From a checkpoint of a small transformer trained on Wikipedia: LayerNorm before each block.
MLP neurons of a small language model. Each row is named by its layer, matrix (down: output weights) and neuron, and shows model dimensions 144-239. Each number is 128 + 32 x the weight over its row's rms, rounded and kept within 0 to 255. Numbers have three digits each.
A block is one neuron, or neurons of one layer that tend to fire together. After each block is what it responds to, as a language model described it from the Wikipedia text at the highest values.

L5.down429:123095104100163087138139130140144152081142171125178148087122108219153157127055090106149170171150144128165088136108111096113135100134111198180156128110116174159134141177151073104093111172116104116132150162110104081052125128147108152133134124103082115085160128105138069163139182147167204154
L5.down496:132086137165132168194181186140180149135111134082199096162180082163123078133118181130166152150136117084109117159154094094143137170150161140096144100109135088104104177092148043191069094134098121167100149187130073134124121095114179148109113130180156065133120141118130182078127094142110126159
L5.down590:113162077109108110183074100161181065154165106148130177150108105128117121163182101098136126110117087078142126140115125159114143139130074120175134096162136167125134169117114094107095123128119151060124128144173133068154130136104111186183155089144131140102083155126114059172134110130120117137
L5.down740:058167150132151124097141156075125102119102131188176091070136148169057122161149160139114137125163161117136105183118138106131185158093131162139129127111166130098179111182159151151073156108105078105143088100163139155121083140144139080072061102139163128147142132163155130155132131189137170131
Responds to: Partitive "of" after nouns

L9.down383:107127145067179131172191115124089193101082123156109106151099117167128087133155109112118157149136169157140162099125163066110137117107112094108098087133172165120094062129128120137136122140130170144171148080127086170112149115127069076153070153113135103143165143122100132157124103074123166170
Responds to: Verb-bound prepositions

L2.down31:125149079122117151157111155165099135149137161145211122152097098124126161107135141128108138147191112131078094167121177113115076113089127098144075154125117171152168049152105137117150157174136126123097150162148093127169086123098183150105127078077102168085106085084131124058141089097154131134
L2.down87:156165163090073087104141129149181206093120114103100166140072184152129142070124116155156065141144093152134109106139098115124085147150096162155137091119205165111113155156080124111125108112158169131074109113144146164151120116113146140162107100129117097134132215151096128116159116130182137131
L2.down120:166093116082147115120136118134135125046129116110143169118133128099178122147117140129088121098116142164122100206119127124173143173089121107110110149116134124118073087130164068179118096150186097173157129088068111142079124182148110122134200155074111166115163101076141159140098084104127176104
L2.down129:086194218155162114100129122136135122171125147107057076162135120166177125158083104147114104156156126093098107133099123094102127101065127143113180162170187135120150143132098128131114096076119173113194116143116112122137158106155079129181158167179154094105140157093177115104168066107123089170
L2.down160:179183086102122090164135125151127142169099099182142142138084081156159095132142194159115128151172085064089104101163175180074120142099145108142125085146090122155108075177136146175144110142137118084143135125135120095064148070136139150135105112140104151099108138160159152080120126129085084132
L2.down166:096181161128141140119148086102120159151128105117131095139103145138121146102107091097136119101046147114128125192130069126111148156128114150119090098111110117074117093165155158171150125186102093086149132092176124120105102087068141113176173158124179149143122187118149173105106073104156138048
L2.down177:121127139129155128136140133125145123115184143080115129090108141161097117091149106098089095165157108125113146087168128130150135164123069137127200060141185164147171091075167101146167179163100119154161135096155102175129093157129091134078117120117112125097245110127175160091107137130139150157
L2.down205:064046176123105140122080134116146165115156096132059189181071157145140155142143099103159103136159173107117152106142150101085105151152103096207091180157184122079133150148161193141067115113120089176154101105106136134121163147113140117067125111131055109123110057142174128186150082123152135143
L2.down207:128200156149062183125126139137115087167107107113153097121164075115106157137146080153146151106151154175173162146157110124089121092158098147076091163120110121137155186138085148063101167136148134142180116112110139145164126131138142118132122136121068115078150136139167155104155047125117159113
L2.down328:121146128123073143159132093104148194097146088132168191145084099087132172126138082108086158125111104080145185078183096135100140123092083122085078120122070156125057151185142091116161112142151158145084129112135118120121172149146135091098156101137141171125134156169107231095102111097126091094
L2.down440:126140140103172080098193141151139150094127083102112099110186155142118071138120115077067149024159068214134098174090084122143134099100100133129174123072167128178106117123138069157125148171149163157087139156137171139155133114114145082135123115111083122129158125141124142110117080162218101104
L2.down624:104115137172171156144102088154106145143116129114176087138083136135132099104151105167068113146098087142129160158154135169189096109091099156093157152124153088148134106172183108092084088115184079139105146100070175164128140094093086120164220179130114214115130110114238173116135158167165128158
L2.down669:107180125155098148114133130106117116108124146073176147214130102117107156137100169121109145120135088136141143058141181090157125105086170097058128069130130143148104144122116147128198122080121098130153126149068167107098200094147174084108100046066148093143111129110104077133092119132114121108
L2.down679:112149193083090107091127168160066145100104093124185133171119110142164115138088147173149167134148142162089090151104107169105171096117142107089102200114095172168120149138115162165109064118071167095091136223147145114172110105118063175117108112123115072153139120134135065095153102154082138161
L2.down700:160157113099151122174068173167135158134095154123117201147135075126132169121116115116113157177147115107049170108139120106107198167186124116126135174165106145117120114121132178090064131093093168175150064128166142142133069133120143141127098121181123114161141087106141084132129131148051185191
L2.down749:156155148101150110179166166099109133151125159132104107124131168103134120168133091132066093134117091123190143125143117129105133193157117063102125110065136159106144168110133109107105125107173108115109177087165106150085122100149159132108134134104167113107060059162117173105097110140164141107
Responds to: Relative clause openers

L5.down146:111153131153180136136176115101104184193158112133131121136052100169203180075136067175111111079139103139145154176149067128095190131123078098141064084137167096111199158155094078162065068130091140059116152101156160147141134152161101105104115134134171138114108167167127118122102109071148163104
L5.down212:062145179121130121147144120114144114115161211179171127097096125197176104118107041101126116147154143136146132135071122107118130158165127192095117129130124169152109171138117136152170104092136176121141174140139125166071162127092104194093151134077121135149123096075092144097149174134110082096
L5.down438:134104079122181185116078106155073169140121139081079142061091065107110138121147140132172145138109163147140139119125096164159109083119060143133150133112151143082128179108091168088170141128173137087102137142083067147137120146054117119118096155120221101135140146175162140179117192175194119117
L5.down555:149170124153107136114160118112133088115068101164123156140126127149139094138131108127077155113130106140062162167157144098142122188140129152094121132120164135162190133092166128130179123157157147021149082100199141117142133111088161121131118117195133105058143128168101125151160082189083120137
Responds to: Wiki heading closing markers

L2.down37:139152147161115139156151185147113082144108144141130125103169129159128117160081142098065147144163100087148167110132180073135086125068122105097133124113108105167131052092182110143085117186136117159160076107165143130145161116151080107080118170082127112121101142124067174133132093162202143102
L2.down45:141139109131125135098125130075110197088134127087136111177124123145125133141113200152103169122160104138121120139123118102137132119089139117150159108098182118093136099123136190168118139115115144156098086172122095075073137061065109088120112133128124116091140078126173175124204101136134100149
L2.down54:027145088135103143115100128141169163100128109077146179091128157163107147154132155109140189119132129114165097114136162062168120073153093149137177099185150144148157162064110071142084090125108133136191090152101181134167179179132166136193123119138190131153119101067171177119174106153130151066
L2.down237:081092125149114156076125142123138166141115147121076069070163169062125123119098095185148128156044064111132101095123159135190081147104150152202199118064168153104123164078152143147164170142161070106091122130171155120125186094130133116110112170049164119126150118162130114159105111118125127110
L2.down270:122187103128196129157119159169109115134106112086169140137128104163112099121089118104107153171099097150120070129154107064103129128124081140102127149155172141171112085097178096152161171166147109163132170082109107115112136121163069203142147052129144119093107132160116101142094127083210109147
L2.down330:183121151142106197127125135148110141144184113149159142102119085129088089155117166108078111123084094185113112159167178035158121113087128051135127139100100067142107083139137135168126180072087141092177138177070099094118118086186166130181132131083131134190121126189098157167158117102104106080
L2.down359:167133095151135155090116147171128117164103131120112035048145113107146141146191131129166084143088183136177174136157220145126137133130153096134162158160187128173118156130120108163141091083095114131159171143106098088109118087083109102101142149134122167129129126168050158112115164107093146190
L2.down369:133106121161214138176114151122133133100067102152115111089129202140091132150066150079133234097103134182098162173112156138129120139077146149179084134117087154135126131145122097077161151117156134146111144114122147121097140163133112137178185162110112114046127074142087162194180174167100098105
L2.down370:141139172112132157111110109125102174126141188083116135132146091109160142063115166161183188164152129111099140100114113090163090155174159123105054166073158138103172134091165091126148100155076166118086133125090139132136194145110113126161152105094133145132086088112121138153112115114152133065
L2.down414:146168132100092123101121130058088173118126136094174127125083086080095100173108151106101106172134121151133116130156086130099155131109143129113143143119122092069143107101174134142108118185112124101237017100129132198104133110176129090206126178147126060094122142087094114132179067152130197084
L2.down422:100098174145128097144192178158142093083098131120122176136144167147153123112083102165170162144088145128111142123123092115128100143134097119074058149089092141110125119071124163102148165157118145140064125150134130162128120118152106138064127108123102107132171165196173095124130187095111115110
L2.down517:119124072116145120134131122112112134145107102142117060145175140125130181201093202118236128111117145140132086133183135149114115216133149158108132124090139134112160211123139125127125115116141174064111116110170123139125103120127136179146123107132180142124126112105097081132078133141116172133
L2.down580:118156089085119137116092049143080121091129109151113087127124151153120145137120128096199102148165094128160117169168154117057124152150139115122114113103114143086105135147088144028063122106124174081188120150079144119161191151088152152140180196137154101084092131150090200106110133103114121095
L2.down590:190161141186118123108089119086144197113097115108094088061149128144178153161144208185148126127181119144167114129120106104159179158168123164127122140095093134101141062087148142157170132113115134171156131125135056201150173055132145117105114160153107155188157090127121092124184154068104078192
L2.down613:109120157132117131147084116120101122113154185105177154118085129059123128094090166142135136135166094163129139125149158138088129152080092103072126164136141148094119152103173131143133172073136162142121119142083092153147152155024131135108120106150105172120109090122094144140076153219097117158
L2.down733:099132126122124140135158129053146159049133150111107106071170142147134134165153150125147136205094110169125132146152113083122159115165082143112134167091094145088165182146121200034130066174080153144130134078118169121129126088119123166053133146222128134127133161126137075108136114140096058130
Responds to: Header closers and word middles

L2.down39:117162150147127107111149170173150146173101174123086126108102166163084163116154035125209144165075136095133106104088088187127108149201072124089107150076154115136085140104137105151110175165150176158081128112160115074156129152107124117169154137160174079140058147127152169097198163120123137138
L2.down68:097115122136150083171098126145092131136087050139136091070146118103137106155101204153155122127180146104159096139135095106170072130126076175187116130172113127119169102126178137102084111126165124102144136154194130172103131150152097161115082108136171146095123057069115119160101091149143173142
L2.down77:051123109170074140123113135121151090152147145147140128120102136151117131143172158099189129090117122163134103093075114119154171104172126157106107168102107076154104129143161091098112087122129138147207125114159122146137185167065147142172145070082094132173122102172152113117150202098096151136
L2.down108:130116125138131129128163125164100135120110217130186117058141127134114126127167180145112171106092144128160121152138110108166149120140150156130152112097131109158094189088162148105194109114186105120161139132153075128149113062095193108092185160084112121142118102105140171093121125134085137087
L2.down239:110131213125123073122105112173125163109158102100162145142110143168062150147140085150103149074158095070110175094090099095079122138109144092094147119109075080136126158132143089137171147116199152078165130163137089113106166101173132151152099134127110068062128130156140143145126135097138133099
L2.down243:175070125092177174082094106106117183159159125193094115125194084140111147106142145108110085119118083129157110061109135185101161122146141100132194060067090132126153177106176120164133145155168095136118121156145127094125131172137096122123116115128179102132134142082166206052098088138081199062
L2.down295:123138139153069137093109161143099112130137154177126120111154150101103100118138103101136146103100137170192124162083148182132093076168163112186149146110122104240156143124147081152168085119152112153168133116147153115165084189101113149115126144137127139121096158186182186163119127198122177186
L2.down307:154140100122092078208145116186121135144175174064122124093126093156161103134096189169165154178134116159165144118075174102145056063075157119125154179139156129134094094116159214169095083062110085123116143157135130122159169158128134101120132151122151081165169111068170114114067095132176124130
L2.down363:094143061143121113176139141089157101140107101101130103127148136123113144162142066109118145112150088090146150161163136133156171094138102117168103216120140071113118135102089056100147142158119104116106090104142161123165144122132132059118153088085134122102074140079125140115097070115132118107
L2.down471:152129122084075138109150097073115152085141119132118119113141087156100142182130180146136107159113074102107124080150119188138194068103070130185129164151168164064113033166104228146111129120147136136108116138177141171070126193112161123116123112101129102079146095173084138147121123165141140122
L2.down487:156175117163126140137129111159062078087171154125112085162156199104128133121110151120101111146138157149127133153072123145098100095122112102152117102145125138103177106158152162107126133134145142173186110149138140085073131101122162114150170151150132163041121146089082122150141104094167129105
L2.down489:115097125114082085174141064188109078115130147099175109093174114155152122138096077122180134157079158115112088174137088114114129118158124108085127145106189178128126138131114134151112144112157138097116169156141132158118153127131092173114142137098162182088120188120176105097116189101142105184
L2.down507:153122117070130087146073121137153159075086137154183152121166086144133117108104148146098094174164112125161145123153141088090176069139138117115073144124154073197136112079129088068175106147108093141105110146112131090162109113121181145110147058145131131091148154096156132157151131101129099167
L2.down545:097106127184173140151115133082125078164128182167073093136081120122100141135119110156176144128093136100029161060154098133079155123121085112179190137148112111118147143097121099176140097131064124078172173095129140103183164193178135092114096159053099135137108104151136149066093117153167125153
L2.down740:121106098127108096046101173119171169100115137086125110197205123151115129184160136101068113154185150170125169128185112137128080149111192112140112148114151108149148167137138063083121106141155092129160103159082155127123119103093166107112099129078141178083090099115090114112150179152105182137
L2.down751:099068092145139094164127121163079076149088105185172095101128137106112103166085094114113126131172121136139109101121137177114110149200120117227102114149132178109115139096089126039110099159107108072098161090145129092134115128103136152064100163093175123119108141117114114111128116121100098129
Responds to: Mid-word piece after prefix

L5.down325:135152101086095154125123128153147108119075135056243102074127107153166167142113127152114120185104088138121157062149110120150102211198186126111094099139155099105125100109072139199184158109165101142130124128115101098112141146098121129106170147084110089180163141079094075118068103070131160109
L5.down372:135140126115079165128143074051101141133146102042092152136131108093121116139087141094091102142220142108123184098144145179118079110142118159119154140091044161097064144104122108157156130064126108103151129128097132055128093121149155109120127154100130106133134248085099154088147146153137096107
L5.down392:119125156130126108147113158210136158164080151137119101074155159175182061183127142171140097155135100205092153157127173130085103125102133123107110116098129088077156148188154119072126159120072088167103115125145176088125120109111159054148112118116116183129070106160155087133088168099083156168
L5.down404:106133170096155147147148072100176139098121180082155111105179111106067164157103161097159151089102128114113077079151149153160114107129151143057124181184077137114176102158092147155142154105096158120146139140143086091085118130108159177159140162158136071139117135099084129120115123112104135121
Responds to: Name endings, table zeros

L9.down384:108105109148134112176158213089169137110076138187114150123132144120113110117191147128044138096142087094072130100132167124142175155108076079118041122115179139143161180088158076122156144165107117138163148107151169152183119161105164144142093127068194158185161094163106115123114078113146108184
Responds to: Section heading closers

L2.down19:157157164160112158124129125137119144124081149055196074139106126096132159144100130099183117077120123093155139128144178112114127159100122142142093089160130082130068158136062125086147157144104100048157043138158061108112152122153060119151087129117162121109136173113113206141144106051110211110
L2.down112:152141152174081107107155153100176096092130159081116160117178146078112138130125137181143182110110128109107185162185100106172104102185128125168150123072211131115135179114147076063069120131141154114102136112113120135109166096132168125134126156130101163127099179094112150123048149105109118130
L2.down146:132173146140190095122087133119180083139129148116117137135107180112122123193095127129151097142074153184130129138191119148178016088143153146153150114085160119136113074128100096127147136093133117121102169127139151126089173119102146131146171183110194136143157090136167112092105131190185124079
L2.down211:140073086075121103117091082088158079149174144107151065079101158083176205097166111113135173109183167130143175112107136132116132113137159129103096144146171114096165112130138110229098109129088126149130120151136115139192099162097117151138128113143096124162126134116138124111116142189118113150
L2.down266:072150090163114140176129094190124127150138147071147077072131075098162136105092117139168169197130150152097093082155135113136140150200147100126089153130146122117104110130188143108144175122085135125177123117110141134197201089138118212122123121160168139060092130124085139133109160153162104156
L2.down375:129097158162128107094123141101154035108125130062072070063098109152127121079154134142125180124168116148185150169177132035144174151136135109137134112116139064108176127137170057127160174090153110143156125140131109068217095156076088078147134163135113156206063136146158108119159144142030159141
L2.down398:157163125075165124122074174116144171141150121130154080100154132121167110103128110094108111165139115120031158134156182099168131115187095137143153116091161093091157188169187103144097110112156149044105171100119181186127141142122162091130138144164106125037128189103180073157131155084096124125
L2.down400:140112107182094103117076079123148212139161125161115135121156161148173130151098056087084135185150155133118086201128107130101094111136092095113077127107149136095114137132151114143143164137082200127101074141116150151141127156131152127159088139136109082095106092171166137095097126115139129089
L2.down450:127132154142095125117087069150155126104146031118161061116132101091141055134095105144119134119189127197122094104116089110176165175140090063117071112122170136089163144135094162129106161098112136068115129101159083131119144166143137120102153135138096123119191140075101069178138171055127101127
L2.down460:139167094146134112121095102129158059127094131092112146099085115092088088105131132131131109104106164086152095134165102109129083069133134146172133110113108181084101090168189134064096121136168098100103182137151153121141107080142193156091147130122108093132150116097192084150174149088128055168
L2.down540:156165103136127183106131108177113105098129083111147075107102122102144114114140100197092100104123121101118082215140137159135094126128097115095148106128136097110164088158125137087170088163161136072189159092114168117117113100118155130129168146148173123090103178132101143121125147149111149110
L2.down572:100062160093085135161104129166141129106156081180193144098091137137178131146108117172084179108150164124177148169100112146114187070122136133082109094119140132090114177177124162133188072138074142072109093098155102059154115169120141188129152203122122122192110139105136155141126209132142060101
L2.down576:091095115096194143123178072115153119141154097129150127150088093093101157106131156117175177106129158115128129148190118116131107108128129136137088121093101168119098079110077176192107158172118132049130112167104128114161164180223082089183143069091120155114167169134139103159101192124123098125
L2.down654:157159072136106027146139146153156133109137131130128140153158108166089141135155100138060103173157158092167188145141184101084137120146103097117120139087092141115065199156117109113139168087119133169106114137093166153097089138151171162172190107151123111122130108197137065196183145251096175177
L2.down667:126163137106134142170134046066133185167097095094126081184113069092172129089121094143136108113144081095126124144156109139143133075102099110149135133125173099091110129148177187102092144184143149145157137105155114120143125165135131096166163145186099081085133051162154100119133080096157089126
L2.down697:108104138138157140145140089144185184117089131104095126133085072117135174105132147126167138095142141128099109087114130082104154184077058160143130111106114139142179099107183184131108094104156137090131165143132062123147137128188121122134079083142111134164164114140164182141139085142159119152
Responds to: Comparison words before quantities

L5.down111:096080090180160128066132090078158108117113104151093107093190146099135104119161118067170122097132167081170079126139161121123106119080124119166097108188122173176143150108140086135126151152135120148117182113146131108090077100110064100089112079126184143076133153093180050130114127115104091132
L5.down287:107148118143128121143085105081134143109106107146146076113130153171184093161165136118168102119120076108111153134170182148163151200175150102116114106104156113152110121112185084184150172112156066164128127132143104187071151139160121100118131132186092113157079116132110164117161112154111176096
L5.down522:138134163087160118131126124146134085117113088176110165095175130166099166229122147081133136119150117168108075121068099139118140137145160102123179136184135084120160112177107124135144099207055128181120087119124135087082113130160156106155063115105107111142130117127148143048170076128133067149
L5.down653:143106089111112126119131105119124212106149080151106133106181171124123178163104140135105128135136126135105116095126081184127122095097168083122158139154096122152147120174109128111079160105055188159103137110130180117110178158155112163189173051100112125168097067147106111047178150137122154211
Responds to: Mid-word fragments after prefixes

L9.down720:110115130141118083091126170145082146100168162163088147082145146121116178102109194179115158162105143110126117140123099168075172107174079100086091157145111144146113157146078091137151125074130051124135113064103104149159062084097139200134161086172153074119143126163120110155110114131082159123
Responds to: Mid-word fragment continuation

L2.down3:096191079082073157046156156173123132120157129165111136136169095116131143154134121089119105179097125146069173104116107142119155105108114132134148145127136161186126087114180119116110130173148158139117133108166117112129085155071213136119138092161125165134119160132130099108120086149127103067
L2.down9:067149048117102123126156137129134069141067111138241139124096154097171112117100146135159162123122156077133184119196137148088125108173160106138197115125132145120170107108103095142041143177151131158118168136144148161086122158100142140147173109110108102096122199095127079158094160086095101129
L2.down12:092091118116187098155154150168160091158119077139141165212182173142115143138104113120204173078140112161168085120121084147142119106090133198111037126126122168166089102086104094150164157131144103144114128128142103090148147165124099158132149161100117144137132130163161131126099179166090116141
L2.down132:111117105076115173105164116122124088150150182156127129078125124151161160135173118141088161113079162070138112105167123091146112130230094103192143163102161206190115185076085145148112121144091161133147153091095128092112099140112083104090145164115103097110059111071196145151125096157099131214
L2.down195:181073101101102221178146071128110172140159091119134109145137068178085132132172178114083165113080097130070147104142132139115148178061126123173156124126141132137140114201154097137137161123077092103165117110125080094111156156114103146116112113125142122118116107132126137087166083135087133122
L2.down197:140121125138125140157089099129155130135130117136143104104149115110072108185116149164166083111146158151125160113134151152144135102121201128101121139151137156104146155173126173033130092147069158181173104126109128124084081055148084115134180199113080174154136053124096120091140132112137180116
L2.down230:092105104198070164125136067128086114118142162131154113163140068113055096092114126150135075101115137123099127129132164093117090199126142125127089127106126102162108086151149103101175189109111104112149129088148119162125124092183117115140111141115072093145188128115095124138136124046148109107
L2.down233:154165100115023100199059126157155159115092146116045191089179137107091159179134135108137069097135150172143178096119170086141131106204160103084136108124196167146116169172123161093154090131054156192097155108142088124131135156122101166126112137122155140170143092171109120089168134107097137152
L2.down350:102097111140162105142117165151106078115140131097144157118127174088109122124092135097056167131178118123124154161048095094137129172154144179181169105126106147178150108148087080083149145143157081117097163142143159087179118150073136119189154160190124171173139117122161045147118143116146164170
L2.down413:157088106142092161074141145111139117177144094140062143120166131078127215123172104120201126098166136127128160173098110146113172135109178113133108143187099150088111131096156151141126124146092107168164110072133141086165134174107117122180105091064094098134098166172134187064122124117132164083
L2.down473:088102125085111114179130161138096093164086082080141074122136131120128096180165155108123120191147154104144033137148124140148153125136175212183130099131139125101137167159098137090128141083039106134184101131217141130154115128167126105133123160171112141118118143156105101106144130134055156148
L2.down535:127108165136099177121148077132095119124081112156102178091132080139155137082191093131085134094107158115142123189125115148124052127178112047121131151075113136141125146082138142154118143132119159095197101100080154153190101154065089138140100134060174182098125092105103171116122110131175139121
L2.down579:156162140106129140165078144125111156139111129183151133176144149119168109115091171102130197116076079140141155104048141121108121093135087216129110100073141121114133133085104171149108123112099132133205085139101108051140143088130163148129122163128143173138163140090066166163104109156128126053
L2.down683:123176083116170143136141164204075164095120118151183115158053103103126177172127117120070120139107186169169143126126123140111142148107193092114134104161138135021118173073113203163149061091151144136149093113101146132132119120124141133155100110145105100141159206110130141133184105100142129129
L2.down693:160150156154101146084154183140131069192189088135129066102089100099138154133160087160091125128181124100111091093138100100110119111088119087126090128120137108127138102161121110106118113133180117080136094056108138141109169133096146128117085064111160173118122133138158151090072146145141130141
L2.down719:115142140086118202127162069127142151124158096194069140170124096101067156143118174137134055066193105145058108089111072129118136118165123119158157123109176127126045133151144215150158178162099136126144144106119128139145157124141049101184144069112147150093113118061186093093130073104095152142
Responds to: Mid-name word pieces

L9.down754:101168178127079137119099139153136111112095150141098150071126099159114095170151168066107083126143053135172167102083116127138132083183087182127125187124101153158070099090116107092103192210149137076120148115150131150129157113082123129092132141142148145139145107126115107174157204155121155153
Responds to: Negation and comparison words

L2.down100:134100125138115088110049097147118184134174137078106070144172127100091134127096136141128135104180099175117066204110149084135045161127095107132114156113150046052079142135108134136135128093182137166073142152103156077143130169108192105087083165130177174173127128145089145097096120118093081105
L2.down156:169112153093112136148152164124123061149153084112100117132091076069101179167101112130124127102150110145141112143166157102188140157066164080094093103077103110120137138126111144142096132105110142082113132116107153141148080153106177106118108104114104148112140196108136155121145118130155125125
L2.down159:075164137187118159143117166119097165197148125121133099137108138049089054121139110132186120124153103114120126178059137159104122128158114136099095109112172128144111149178166127199121109084096157140130090133099175149067143135114147103137151158115093130075126105116147142080133204134164105107
L2.down267:064095085071130141138161104102174156149162096064081100198112118118122108107193125126116128154152129106145141137126192059116162125098136133152138154122126125153127141111119181132129118164092184135177108114103185132234165126139109118131081123114158130076144133121124196101167127154094106157
L2.down278:115125097119085136126156182071185171119115173126110188090140142130069082161157075143083114094114099150145143102115161163132136177189133161182154154119157149119160109102116072127152169125169100148105165123141113147086159084155165092103149080174149152116093169142113129140127096210070070083
L2.down315:088076179172159102122084158142142099121110090124123155168163125108134090189153141113123149123160098141149053070123175101100130076131106141132089104133098121145100083122069108190107154136100108177159152106155134107114176140144128078105102097074103133098076109144149154171098063163107161108
L2.down412:114090148105124115123145167129166127109145155123132149181097090142103115164128179130092144073161111120084096094159135119173111122127130125138118154083122128121216128109124159122144132141148127067128061203173087175168115122117176124074137143123135097173145157143188085123130085110111080186
L2.down427:096144148126064111077062145118084148141140199096157164127117142178087163108119130108106107063136175123086083125045116173148134174111034136136139122147139164110169127116100151078120108120168091102161102101156112195196152087119153111130088086140130136123114155158227149087090138146122122125
L2.down435:088147115149126132155126088097153122106212206115126072120119120135143126129099088181043122111147152150132136067083146142116125090085138119105192144148134150084112142138142138112165139155109113174197082163110137105099171104102130108125095157181110175120133137110136124101120089178143114125
L2.down561:130136113106176084152126092141128198068174133190114098076136085127114130164116173083093131089119160106095176205101182132119127129178149118143135128126097115163140097143164110084155135108123116146133131209134107106149134115184160121148131197096125116136160166092078066097119145128159154144
L2.down587:114082162140161138159137147142110145097153229120141115085135082097160099168106096134164142092124144075106119116107146066164172124127091149106175116124115104126135213157095136120103157075128095121161168161075116128110130086120099123133130205153116130206158151085142074074135144119161131095
L2.down641:170072062163140138157132087177177183108136164175120164142127099138112171157111141156082110111148111102085099129146151118125176091121100082150116136100045097126138117128154107132116157150205092136094128191117119128115152114100173113158135083114135167103072079079103097123133121166138070114
L2.down688:110166141060159148137126065138137127103164118102183079130138069073045090116104125085166117139165059089164181102115187140159147164150077113062136113105144193152100116122152144108124137140093105139138150095115164137145108146124181101165114108152124133142139109118138162159166118138138125143
L2.down714:168102107146072144135190102102174122128121146088150121103097079120150111096153089126166130069071087146170172164179116133129095153090134117111082095132098124108147116060131106087118092132136112133090139116147103121135086142127119111104161106122116115111126134114103169116100094161167094091
L2.down746:163166135152103096135127119100146131152122135133112179061097128093122131135144091103110150110147146091079134087159100159113110154118103126059125079123091101144183091203114138181195079104147187146107095088148133114109142166110122080112144139121113097123161141189086082089134157097172139104
L2.down748:120081147164088110131133192122144119098134138134155116164087176096151134102098143144169112097082109069035114221119177102173105176090181104161120111143051124111149119104140153108071104114124164134080118151192151144151079115108103135096113137151153125180161113127153129129102113162077083134
Responds to: Quantity-phrase "of"

L9.down293:171133100097166151134112090116123107184150160120139096127047101125124122128115176147114122128141147114134125199179130105106109115150110087170139180146116098073158142099135113121046085160127056168107185111103198155148118174114113106089135168150063103172124136064168107124118110206158093117
Responds to: Clause-opening subordinators